Weights of a small transformer language model.
Size: 14 layers, width 512, 8 heads of 64 (1 for keys and values), vocabulary 8192, 71.8M parameters.
Architecture: LayerNorm before each block, learned positions.
MLP neurons of a small language model. Each row is named by its layer, matrix (up: input weights; down: output weights) and neuron, and shows model dimensions 160-255. Each number is 200 + 30 x the weight over its row's rms, rounded and kept within 0 to 999.
After each neuron's rows, "fires on" lists the tokens most often at its 100 highest values on Wikipedia text that the model never trained on; "fires in" lists the words (lower case) most often at its 100 highest values on Wikipedia text that the model never trained on.

L8.up2963,199,153,151,238,217,230,148,204,235,224,173,175,208,199,218,173,247,180,211,177,188,189,181,163,204,202,211,194,222,236,190,221,238,248,213,214,160,186,225,222,217,207,220,147,216,230,233,209,210,165,246,240,219,241,225,201,207,241,144,184,199,177,164,203,222,203,128,158,200,190,213,190,227,207,211,248,157,232,211,149,211,255,272,216,185,173,128,246,148,138,187,212,202,229,237,217
L8.down2963,245,159,275,189,199,198,254,208,161,204,227,170,208,156,185,173,156,192,153,193,216,239,224,182,212,257,176,210,220,193,231,170,180,192,174,215,195,167,242,214,199,277,182,190,168,224,229,138,182,187,196,193,222,194,149,265,197,185,220,181,186,164,247,172,166,226,180,215,152,233,185,188,177,211,210,179,225,206,251,172,183,163,227,234,213,178,221,167,143,189,232,240,208,215,188,207
fires on: " in", " to", " of", " throughout", " and", " towards"
fires in: "in", "to", "of", "throughout", "and", "towards"

L8.up2841,176,220,225,277,178,256,178,139,243,238,207,277,241,162,183,160,199,200,227,208,190,198,185,201,235,199,190,141,229,195,211,190,222,163,231,181,191,194,218,234,185,165,208,193,175,198,188,220,227,218,202,195,152,177,216,238,163,172,205,197,190,237,188,196,223,206,202,154,213,193,125,200,187,171,240,250,174,183,243,254,212,202,218,211,269,198,218,210,141,221,188,225,239,187,215,216
L8.down2841,288,221,216,192,202,260,216,170,159,176,205,142,189,188,207,217,202,184,144,203,226,173,222,239,189,214,244,222,219,211,198,240,181,195,256,182,174,195,215,225,136,295,256,173,190,182,228,170,232,199,177,212,226,197,202,205,180,217,192,172,235,167,186,182,220,232,157,250,189,222,202,215,242,174,190,180,220,182,222,183,223,235,153,213,232,248,207,237,224,201,222,199,168,184,254,175
fires on: " a", " A", "A"
fires in: "a"

L8.up2764,205,203,168,206,177,211,190,202,223,215,106,219,211,192,209,222,239,228,205,216,199,219,157,158,175,213,232,181,187,183,191,202,229,172,301,224,197,246,167,196,178,196,214,173,161,247,215,191,199,189,171,147,208,257,225,180,194,246,178,230,152,204,175,190,218,209,149,194,155,160,178,201,176,226,277,203,212,154,229,183,167,150,255,214,191,173,239,169,167,222,196,263,210,243,204,190
L8.down2764,206,228,226,195,227,196,188,262,224,255,183,144,189,187,210,162,251,159,177,169,198,162,232,251,202,221,229,120,215,190,149,194,217,250,205,203,182,203,167,179,149,199,192,172,138,173,178,240,194,169,203,202,183,128,191,185,196,244,177,269,240,197,184,210,215,212,195,234,197,292,189,188,119,204,254,126,182,200,262,260,243,209,204,183,231,236,182,247,224,225,206,187,276,265,186,229
fires on: " as", " As"
fires in: "as"

L8.up4070,186,189,171,173,209,213,220,151,210,239,185,190,195,222,236,209,228,227,203,199,138,185,147,233,203,220,231,217,170,228,171,177,223,204,217,190,190,248,252,190,213,218,183,214,136,216,221,160,164,267,179,163,208,180,197,202,162,185,236,228,225,193,157,179,172,228,175,164,242,238,192,236,228,223,210,240,222,209,255,168,240,198,165,136,199,244,202,177,150,161,160,172,226,185,202,173
L8.down4070,212,155,218,239,182,212,166,209,210,190,212,215,191,207,202,198,286,182,192,207,193,147,209,231,178,205,185,193,161,197,144,202,163,191,196,205,170,200,207,197,167,258,240,200,221,226,163,218,157,230,268,192,165,221,204,155,220,229,199,229,171,207,162,147,206,177,204,235,196,178,163,185,226,219,216,209,237,222,247,241,237,171,197,208,253,194,162,231,262,195,151,212,206,253,184,196
fires on: " one", " One", " 1", "One"
fires in: "one", "1"

L8.up1209,197,203,223,231,268,164,167,163,237,204,181,193,284,151,113,203,214,209,163,187,199,196,177,179,187,224,228,151,217,164,183,224,229,169,217,155,189,215,219,215,197,183,222,199,213,162,170,215,174,166,221,257,205,204,246,234,191,172,199,182,202,223,182,197,198,228,228,140,207,223,200,230,233,191,152,201,184,204,216,149,144,195,145,215,174,184,209,187,177,194,187,191,206,208,235,206
L8.down1209,164,231,220,168,192,257,200,218,187,237,193,206,194,244,228,198,215,187,195,244,192,216,209,194,147,236,132,214,195,176,217,179,238,217,247,234,253,250,179,194,203,184,208,213,198,139,168,211,196,214,238,172,202,204,189,246,207,117,227,151,219,186,173,188,185,178,138,210,169,199,197,201,187,190,182,195,175,187,223,215,194,250,194,192,193,189,133,242,148,220,207,188,206,239,189,203
fires on: " in", " to", " received", " with"
fires in: "in", "to", "received", "with"

L8.up2396,243,155,194,231,251,188,233,250,163,213,179,167,244,197,222,167,287,227,230,195,201,202,230,200,169,213,108,227,212,187,184,189,174,205,139,182,187,174,154,199,199,172,256,221,252,202,253,190,145,214,170,143,150,192,219,150,159,198,222,217,211,192,187,187,193,206,218,168,182,230,224,158,235,204,192,210,196,223,178,182,195,175,244,265,198,176,206,217,198,193,192,223,264,150,190,157
L8.down2396,236,196,172,221,177,204,158,224,154,179,219,197,198,234,195,211,153,199,153,184,234,197,173,176,220,211,212,185,210,172,188,177,218,240,147,210,215,229,144,179,179,171,181,206,173,151,237,148,189,215,183,196,176,177,194,181,188,194,193,222,193,227,176,235,218,221,250,183,266,185,213,210,253,164,162,209,213,182,228,168,231,205,207,213,212,197,171,189,154,208,209,236,221,185,190,196
fires on: " the", " by", "v"
fires in: "the", "by", "lviv"

L8.up1957,172,209,250,242,205,227,124,226,192,183,199,209,109,209,225,144,149,149,213,253,221,172,241,212,217,224,203,172,156,211,192,215,214,206,218,167,228,191,211,204,148,185,180,198,202,254,208,178,207,210,179,203,223,235,165,205,203,231,192,236,203,207,203,213,240,179,172,208,199,178,199,185,206,184,166,243,229,185,200,227,197,210,206,181,235,199,208,163,180,200,213,152,212,180,177,140
L8.down1957,176,160,189,177,197,233,190,197,212,217,171,212,176,181,196,181,207,149,217,185,202,159,171,183,162,173,192,201,174,249,215,169,223,200,185,198,211,225,235,240,204,215,226,217,216,129,191,167,181,199,175,224,236,237,191,193,192,207,238,154,231,211,223,166,212,220,218,179,183,153,225,182,213,204,197,253,209,196,186,184,241,170,186,166,154,255,163,205,218,205,199,163,232,202,239,154
fires on: " would", " will", " to", " not", " on"
fires in: "would", "will", "to", "on", "not"

L8.up938,152,173,188,211,221,217,166,196,176,235,191,156,183,151,207,219,220,237,195,194,169,240,243,210,271,207,175,205,179,191,155,151,234,154,195,228,197,210,199,244,189,187,220,195,229,186,191,168,219,188,229,268,209,235,181,216,165,157,151,266,164,216,147,176,171,157,234,148,226,226,151,229,190,176,181,233,196,236,159,230,214,216,147,200,228,229,207,201,225,193,196,162,261,184,239,170
L8.down938,251,236,169,165,193,232,226,247,183,189,155,221,226,200,219,240,238,176,176,162,194,167,213,219,211,181,254,201,201,216,192,169,227,209,215,207,211,202,220,216,204,221,233,201,234,182,202,218,194,216,239,216,200,182,187,217,186,207,176,181,179,210,191,195,157,166,262,221,187,204,217,199,175,182,217,187,206,140,171,215,201,208,252,206,274,229,230,188,232,211,224,249,188,249,208,169
fires on: " a"
fires in: "a"

L8.up3980,199,222,190,244,223,235,186,177,203,203,197,189,193,193,181,186,231,213,133,211,179,128,232,116,227,208,204,147,168,147,244,226,209,202,217,206,159,233,208,196,208,212,217,225,261,197,234,145,236,217,179,263,176,195,181,159,196,190,190,243,201,224,167,169,220,218,181,185,153,189,230,192,206,248,193,237,215,162,213,151,239,233,164,128,177,181,152,210,143,187,181,199,208,196,231,192
L8.down3980,232,212,144,241,140,215,229,186,191,196,178,214,192,246,157,209,200,199,181,200,218,208,184,148,170,196,168,196,162,196,207,228,155,211,217,157,190,157,196,203,167,207,213,150,177,204,219,249,205,184,195,215,202,196,158,236,251,205,215,188,225,163,196,231,239,207,204,275,234,171,144,248,231,211,189,252,208,246,195,204,167,184,165,211,192,223,151,177,208,221,139,206,162,202,186,216
fires on: " 3", " 2", "3", " 4", " 5", " 1"
fires in: "3", "2", "4", "5", "1", "6"

L8.up187,167,206,204,205,200,119,194,225,260,216,208,170,213,207,222,212,201,212,209,195,221,153,229,224,194,234,151,189,252,181,227,185,145,185,218,200,195,174,221,155,199,154,212,201,209,236,158,182,172,192,235,160,177,183,198,229,205,195,190,180,178,170,174,196,233,128,210,144,204,194,210,193,179,187,272,182,182,212,235,194,208,226,236,168,198,218,175,246,171,177,175,168,156,204,154,224
L8.down187,252,195,193,203,165,189,233,289,193,181,163,210,206,228,229,177,211,187,235,234,170,200,265,230,222,194,214,128,184,185,247,173,189,225,173,185,207,166,182,206,151,171,154,162,156,247,234,195,214,228,253,226,204,241,177,149,147,213,212,194,150,238,194,179,173,174,238,196,192,264,149,176,217,162,192,229,225,130,169,198,164,149,175,234,191,224,222,192,219,155,195,212,199,159,172,218
fires on: " of", " the", " as"
fires in: "of", "the", "as"

L8.up2488,224,208,166,206,198,170,184,219,181,181,226,210,249,217,193,183,189,201,193,235,278,214,174,203,206,198,170,203,220,166,198,175,129,237,192,246,166,208,176,224,227,160,223,280,197,307,192,196,236,153,238,166,164,227,138,231,202,180,218,261,212,247,251,230,212,176,247,187,185,215,258,228,122,181,196,145,242,217,199,157,176,175,241,182,176,196,226,209,227,264,161,163,209,203,241,179
L8.down2488,176,208,191,167,193,230,208,243,169,173,195,195,196,243,218,165,158,193,202,217,258,211,172,234,206,196,230,197,195,184,192,159,135,253,219,213,204,189,204,275,226,172,233,248,168,231,160,122,232,213,199,176,191,167,194,161,201,199,212,234,159,231,223,206,223,185,199,165,183,195,210,217,166,225,212,227,220,138,233,188,137,160,250,174,207,193,189,221,246,248,189,237,184,208,232,217
fires on: " the", "s", " as", " son"
fires in: "the", "s", "as", "son"

L8.up645,172,193,149,247,148,213,156,211,161,183,229,198,208,171,192,213,221,192,160,212,190,131,208,209,204,271,246,207,209,207,200,206,211,155,179,152,194,210,221,195,204,219,193,197,183,211,190,193,207,235,195,247,189,211,226,179,198,248,208,191,154,174,238,265,192,206,187,210,155,218,253,223,240,224,245,215,213,232,195,177,169,167,204,148,179,207,189,194,236,198,145,198,195,204,128,154
L8.down645,174,177,209,174,188,174,197,173,218,165,226,171,234,174,206,190,158,180,190,212,231,209,170,166,197,238,240,195,203,196,173,203,209,192,138,222,207,245,195,219,154,218,230,183,205,129,152,136,199,181,238,180,188,256,225,204,160,226,151,228,252,186,171,219,227,279,224,213,189,200,211,226,207,166,186,172,173,234,200,157,217,203,223,181,188,205,238,264,203,181,200,204,203,190,165,198
fires on: " had", " to", " will", " have", " has"
fires in: "had", "to", "will", "having", "have", "has"

L8.up1725,221,179,209,148,213,175,223,230,212,188,187,194,231,182,171,213,185,204,157,211,247,219,166,192,189,209,225,204,183,177,217,215,161,220,201,144,205,193,234,267,167,205,217,198,184,216,259,196,159,221,163,257,224,191,247,192,177,259,124,169,235,188,178,174,145,155,273,198,170,186,284,185,218,179,213,193,251,212,192,260,174,185,164,246,166,213,213,188,168,223,201,170,178,204,217,208
L8.down1725,220,184,215,163,247,218,253,209,247,152,190,218,143,175,166,153,235,190,204,243,159,245,188,229,221,218,170,190,204,175,160,165,164,219,216,184,243,172,212,201,182,206,180,158,253,184,226,175,173,223,144,183,184,167,234,217,205,154,211,227,185,198,264,239,238,176,136,180,168,185,223,187,216,188,207,178,167,242,194,243,201,205,168,191,213,242,234,174,217,182,183,202,256,206,192,230
fires on: " it", " It", "It"
fires in: "it"

L8.up312,186,216,240,255,196,148,235,211,258,147,176,230,192,236,213,197,190,253,198,197,179,165,212,214,198,293,215,132,140,186,209,212,208,182,191,212,235,188,241,167,222,180,277,160,171,233,228,214,221,283,253,243,206,203,215,198,216,215,182,184,217,229,209,172,200,199,258,226,190,234,228,168,227,215,217,156,225,237,160,194,166,181,206,207,180,181,171,200,164,199,193,245,238,207,238,193
L8.down312,226,217,226,185,179,156,205,237,231,176,136,231,232,245,160,187,175,264,201,235,183,205,210,227,167,224,196,243,146,141,209,166,222,190,159,198,175,203,219,228,167,211,224,164,191,212,199,221,216,242,237,233,154,205,210,208,170,146,198,215,205,224,238,230,197,228,227,198,137,256,151,190,240,239,223,189,229,191,187,234,209,155,227,231,173,150,207,244,189,204,192,167,199,218,209,189
fires on: " was", " he", " she", " it", " were", "s"
fires in: "was", "he", "she", "it", "were"

L8.up1022,217,151,217,188,176,156,223,178,213,172,123,218,193,207,211,168,197,231,193,159,184,237,204,203,201,190,187,204,194,192,172,209,256,205,128,229,224,212,175,219,211,198,249,215,201,227,192,215,192,183,247,210,227,193,189,224,235,205,205,219,236,268,190,211,218,206,223,184,213,212,193,291,155,212,170,229,207,178,209,221,243,244,148,179,195,233,182,234,182,165,172,194,203,185,165,220
L8.down1022,169,198,181,220,205,135,191,204,210,233,209,199,207,234,167,181,192,227,174,164,182,242,184,217,163,229,151,216,183,216,194,237,183,239,200,238,181,178,198,257,213,222,221,187,173,187,177,185,195,219,200,193,208,230,222,208,236,249,214,226,165,203,172,189,219,202,207,128,203,194,228,197,193,142,191,227,193,257,211,208,233,219,164,229,167,155,168,243,240,165,219,172,226,221,199,194
fires on: " was", " had", "s", " in", " is", " of"
fires in: "was", "had", "s", "in", "of"

L8.up602,124,157,178,215,146,221,158,258,203,156,209,203,195,238,121,224,195,243,213,202,201,184,270,208,217,227,189,268,195,232,158,216,249,152,187,201,220,196,228,158,193,212,227,207,218,196,148,198,186,183,239,165,220,237,175,180,198,221,216,217,199,207,159,204,197,210,197,189,208,164,215,230,206,159,194,211,223,164,171,176,176,188,191,186,218,235,239,203,237,236,205,182,214,142,192,181
L8.down602,139,182,181,272,226,249,221,186,243,148,231,241,166,185,212,172,179,158,200,195,231,173,125,234,158,209,216,177,235,219,220,146,235,163,197,201,200,212,128,185,169,229,190,196,178,162,245,209,151,201,199,246,239,229,138,167,193,195,223,213,238,197,186,210,230,183,228,185,148,224,231,206,199,183,182,255,157,207,167,188,238,171,194,179,210,215,148,193,167,183,240,179,157,213,174,191
fires on: " can", " would", " could", " may", " will", " to"
fires in: "can", "would", "could", "may", "will", "to"

L8.up214,177,234,172,183,188,180,257,197,257,214,189,202,192,190,198,203,209,250,189,167,188,144,215,185,137,228,239,202,209,198,235,234,214,213,163,215,224,256,212,205,199,204,180,243,260,202,162,171,161,244,224,188,153,186,186,209,175,183,208,186,210,204,216,170,258,213,199,200,207,226,218,205,230,209,175,138,223,203,165,202,202,156,279,237,187,227,193,233,188,190,231,193,239,183,192,245
L8.down214,241,184,197,197,197,180,195,214,165,197,179,186,183,178,174,218,138,254,192,170,268,210,199,217,173,200,218,189,200,174,241,129,205,214,224,212,181,198,205,176,221,169,198,241,194,178,206,206,186,245,205,216,208,158,159,250,215,172,270,218,143,152,232,248,192,232,233,186,206,157,200,209,192,220,173,221,155,155,197,166,171,194,183,162,222,208,219,212,226,159,176,254,230,196,214,182
fires on: " at", " the", " At", " under"
fires in: "at", "the"

L8.up3782,237,182,134,195,156,215,196,213,201,186,189,245,239,181,161,202,155,166,195,213,153,160,154,173,199,203,250,174,227,184,234,249,177,200,217,154,173,178,165,206,216,243,206,189,239,165,197,173,210,172,237,260,205,193,188,233,194,164,183,213,225,217,200,230,228,261,143,168,219,170,194,182,174,167,232,189,182,207,220,215,228,233,176,199,239,184,199,233,211,178,173,207,216,246,190,222
L8.down3782,182,212,124,217,156,152,172,231,228,215,199,206,191,208,169,157,204,172,207,196,242,220,232,198,175,181,118,207,225,169,171,181,168,189,232,207,245,197,187,216,168,243,222,225,160,215,249,224,207,257,223,186,176,236,216,229,174,233,223,182,164,204,192,207,156,177,244,195,152,277,213,188,200,140,175,198,170,232,201,188,207,224,191,154,215,216,247,164,228,222,211,154,221,241,202,217
fires on: " the", " in", " of", " and", " to", " a"
fires in: "the", "in", "of", "and", "to", "a"

L8.up1507,182,185,212,237,212,159,207,176,205,192,192,217,169,182,192,173,170,172,228,261,209,167,206,146,191,224,258,224,211,177,180,194,215,205,224,224,141,216,200,153,166,272,217,212,212,235,179,189,164,201,185,232,176,238,227,203,190,195,265,209,191,182,212,198,147,123,198,168,229,235,174,173,198,217,247,223,194,212,230,205,169,188,195,194,160,133,213,229,173,210,238,157,190,199,216,197
L8.down1507,177,199,222,226,145,187,220,206,240,294,170,187,180,158,216,202,217,240,225,197,233,181,229,168,202,195,255,175,241,156,218,235,207,226,158,190,222,186,211,215,127,187,177,217,200,215,225,154,146,208,272,204,219,209,189,146,223,212,181,265,192,195,194,170,217,195,236,200,224,178,206,229,129,161,223,208,215,188,208,150,208,200,129,192,208,258,255,129,221,146,213,185,217,194,223,204
fires on: " as", " As", " Chand", " offers"
fires in: "as", "chandu", "offers"

L8.up904,203,191,181,218,184,123,185,208,186,210,206,214,154,198,159,153,259,172,211,194,229,210,145,255,180,212,214,212,248,208,221,222,183,245,218,196,217,127,214,200,191,204,217,161,221,240,167,192,211,223,161,228,182,159,214,153,208,187,200,221,217,215,184,245,234,200,187,177,158,218,220,220,172,197,193,156,144,145,225,150,177,146,201,238,156,141,207,192,184,180,227,193,144,249,186,177
L8.down904,228,216,247,168,206,212,178,214,237,163,172,189,220,176,230,167,265,212,141,200,171,240,196,206,156,159,165,156,186,175,215,189,208,214,181,150,189,154,155,256,198,152,187,216,210,186,227,161,221,188,271,195,196,209,206,196,189,216,207,206,163,193,239,180,201,180,202,138,217,158,227,189,172,234,184,225,226,219,205,228,160,221,193,157,170,239,212,171,182,201,181,232,204,222,252,192
fires on: " in"
fires in: "in"

L8.up3635,216,178,206,214,188,193,208,187,227,222,201,212,223,206,225,225,242,209,206,202,212,238,202,213,215,200,192,220,209,166,227,222,252,219,197,236,271,159,273,215,209,215,234,160,134,213,200,229,160,192,226,238,179,208,210,173,182,162,208,247,228,234,218,204,179,216,184,213,209,193,219,236,177,226,200,175,224,220,213,211,191,167,230,224,174,137,215,218,147,189,236,191,199,165,194,218
L8.down3635,217,232,220,135,227,217,230,170,221,179,214,292,211,258,211,236,169,255,150,227,184,232,226,199,148,205,194,247,148,235,245,155,149,216,190,213,166,205,146,224,192,201,192,238,245,198,205,231,172,240,134,217,187,210,205,220,205,158,187,199,189,193,180,216,206,244,208,196,191,234,166,195,205,245,203,206,217,164,195,245,229,219,166,253,150,177,163,179,193,194,188,175,246,254,257,153
fires on: " the", " were", " was", " can", " both"
fires in: "the", "were", "was", "both", "can"

L8.up3445,219,193,206,229,228,168,220,203,247,194,179,226,162,198,199,167,209,154,215,201,165,172,220,196,190,236,166,214,241,179,193,188,192,258,190,194,220,216,183,195,234,151,242,224,223,162,274,198,211,196,257,261,228,238,183,204,190,213,223,185,169,239,221,206,240,183,239,205,151,255,163,155,201,210,209,212,212,204,185,210,159,211,237,262,201,170,147,173,213,168,189,271,185,174,217,220
L8.down3445,175,192,205,174,191,201,216,172,210,175,231,173,169,172,205,171,126,223,234,148,220,174,210,150,188,209,176,208,204,249,149,165,154,238,236,209,216,280,214,270,202,161,228,177,198,149,185,163,222,185,191,238,188,166,180,169,168,215,197,177,184,206,191,211,168,203,199,213,180,169,176,175,201,171,243,217,196,172,188,190,101,164,172,225,181,199,200,176,206,216,173,182,228,221,210,185
fires on: " in", " the", " C", " to", "s", " Street"
fires in: "in", "the", "c", "s", "to", "street"

L8.up1856,282,211,135,178,151,220,219,194,217,227,222,253,190,209,150,259,179,252,232,216,264,195,220,198,229,246,162,186,191,226,251,170,242,221,192,224,176,230,240,199,195,265,215,225,219,191,258,209,269,224,224,220,188,141,189,229,193,184,245,229,191,200,168,240,189,235,235,196,227,178,265,126,202,162,180,190,238,186,224,208,233,194,84,159,268,278,216,192,192,225,179,174,204,189,228,229
L8.down1856,195,187,165,222,220,235,205,215,192,107,183,207,157,206,169,146,230,258,185,243,223,196,262,245,145,230,184,184,171,187,167,203,214,206,213,217,186,240,165,220,195,224,215,192,218,176,143,236,149,212,193,247,221,234,180,207,220,274,269,159,204,248,223,250,218,235,215,135,210,231,200,209,226,199,189,238,185,183,228,160,244,194,250,175,241,217,231,285,206,207,202,200,171,131,185,179
fires on: " to", " in", " re", " for"
fires in: "to", "in", "for"

L8.up1237,254,168,179,262,238,182,241,168,173,139,200,188,206,245,244,218,157,291,231,192,171,227,230,184,164,236,192,185,211,185,187,226,201,147,244,206,199,174,198,176,203,204,249,161,198,210,155,218,223,179,237,212,221,197,212,194,183,182,198,250,208,257,216,181,174,204,134,216,165,189,214,189,185,191,224,179,255,212,183,180,201,208,140,255,177,184,202,165,209,221,162,224,229,170,212,189
L8.down1237,194,205,145,188,218,199,187,181,160,192,187,208,172,287,217,180,176,181,167,218,207,169,207,158,206,193,259,198,185,215,230,194,196,215,207,178,202,171,174,167,250,165,205,199,209,178,241,179,216,173,157,222,232,247,187,255,196,199,176,184,206,211,186,185,200,233,202,212,169,237,228,200,182,187,235,216,200,209,160,138,229,187,190,217,213,175,153,228,250,192,189,195,234,207,219,205
fires on: " and", " while", " were", " is", " was", " slightly"
fires in: "and", "while", "were", "was", "is", "slightly"

L8.up1805,181,239,214,188,219,173,222,239,223,159,186,245,184,228,185,188,249,216,218,227,157,154,174,181,269,172,216,146,208,194,192,182,156,245,241,245,165,165,223,224,162,149,193,201,183,219,174,153,158,208,194,119,210,196,235,135,151,184,193,266,238,180,273,186,161,197,172,183,190,151,196,153,161,225,213,152,224,179,224,226,196,236,240,191,184,204,201,180,208,242,165,165,228,209,222,172
L8.down1805,164,237,205,234,213,182,267,200,200,242,219,247,199,181,157,228,241,215,124,233,215,201,190,201,233,172,192,192,234,185,213,182,170,197,239,168,246,197,180,234,214,196,206,214,169,217,268,174,157,198,243,245,206,238,196,191,182,174,154,271,220,174,181,192,184,191,192,233,248,219,171,250,209,232,236,230,221,176,200,164,197,170,193,205,161,212,227,210,155,257,187,206,189,255,287,183
fires on: " as", " became", "As", " As"
fires in: "as", "became"

L8.up3752,211,212,146,176,201,152,216,217,187,176,201,215,182,191,211,272,221,245,179,217,206,222,183,227,195,201,179,174,138,187,184,159,236,178,192,151,192,176,154,181,205,205,233,199,266,223,195,156,196,195,147,166,157,182,178,241,178,233,208,206,230,147,183,221,229,207,255,176,160,224,216,178,225,187,188,201,224,208,152,199,208,239,192,222,154,235,199,295,211,164,209,198,188,217,199,157
L8.down3752,239,198,167,230,193,190,200,170,235,196,177,185,179,196,207,232,193,212,233,241,227,212,190,219,216,264,178,205,214,204,208,127,168,211,172,268,189,171,183,207,256,169,185,181,217,132,238,158,196,183,176,243,214,191,160,220,219,218,228,224,183,224,246,210,206,213,237,222,178,216,191,191,176,168,114,187,204,192,193,256,148,225,206,257,185,229,190,162,167,203,183,181,218,199,203,217
fires on: " of", " by", " the", " Preceded", " at", "S"
fires in: "of", "by", "the", "preceded", "at", "s"

L8.up2651,280,172,167,233,130,161,187,254,218,241,168,211,201,191,223,244,178,244,212,147,225,199,120,245,183,215,250,197,200,164,191,229,216,197,227,191,218,201,184,222,224,211,243,205,233,242,210,189,181,229,173,258,187,217,152,229,182,227,169,206,229,242,198,211,250,130,143,203,177,197,164,202,202,178,186,217,221,261,195,210,215,222,214,220,227,206,170,211,221,248,179,190,169,156,215,221
L8.down2651,254,203,250,205,227,227,232,204,220,220,127,215,160,232,150,157,205,215,186,192,163,187,188,176,174,204,178,256,187,273,169,197,204,240,198,202,158,193,192,237,231,212,240,157,207,276,209,197,225,220,186,178,190,171,223,213,156,207,167,189,225,176,196,170,183,168,228,140,213,234,175,203,156,182,227,164,186,231,215,180,206,223,198,184,145,155,233,181,177,164,167,131,196,187,201,210
fires on: " it", " It", " This", " which", "It", "th"
fires in: "it", "this", "which", "war"

L8.up1585,190,201,216,214,194,196,162,172,160,209,165,164,204,171,226,158,139,239,242,220,155,168,146,181,214,271,163,217,257,145,225,190,195,204,182,229,193,193,212,191,262,174,252,198,215,209,213,154,221,128,240,231,181,273,188,215,200,246,208,187,151,248,228,186,193,190,187,182,134,227,194,161,208,209,212,245,157,237,224,214,219,272,217,223,202,219,211,244,170,204,223,249,255,183,212,213
L8.down1585,216,265,208,203,175,192,190,245,203,191,251,160,226,161,269,230,173,204,172,252,207,166,196,229,245,224,228,161,166,192,162,166,202,227,184,226,233,213,183,178,159,190,213,154,244,250,194,227,171,174,204,172,234,161,189,164,190,208,167,158,204,232,212,207,202,204,185,194,170,195,197,177,173,175,227,181,195,200,239,175,185,166,249,202,241,193,201,201,177,236,216,241,189,182,217,222
fires on: " in", " the", " of", " won"
fires in: "in", "the", "of", "won"

L8.up1163,193,208,167,215,177,228,189,207,214,213,173,169,201,128,181,204,192,236,207,216,256,214,187,176,249,187,229,262,235,257,190,215,165,200,193,169,173,220,241,190,181,227,247,199,140,149,174,190,169,192,176,168,179,179,188,189,221,202,204,220,220,239,205,244,190,157,178,199,215,215,252,192,233,165,223,254,176,198,225,155,183,172,177,182,173,295,216,219,186,193,183,170,234,176,195,145
L8.down1163,175,256,183,161,195,210,208,118,284,190,202,208,195,205,191,173,163,186,199,213,240,241,209,230,172,179,191,213,154,222,199,184,167,256,192,258,268,191,191,191,219,239,136,305,193,194,247,230,189,231,183,196,186,232,250,212,227,123,157,245,245,177,221,195,186,177,258,221,156,194,265,223,187,228,188,196,162,239,200,169,182,201,179,235,251,128,186,167,199,205,203,208,201,191,219,188
fires on: " she", " her", " it", " m", " M"
fires in: "she", "her", "it", "m"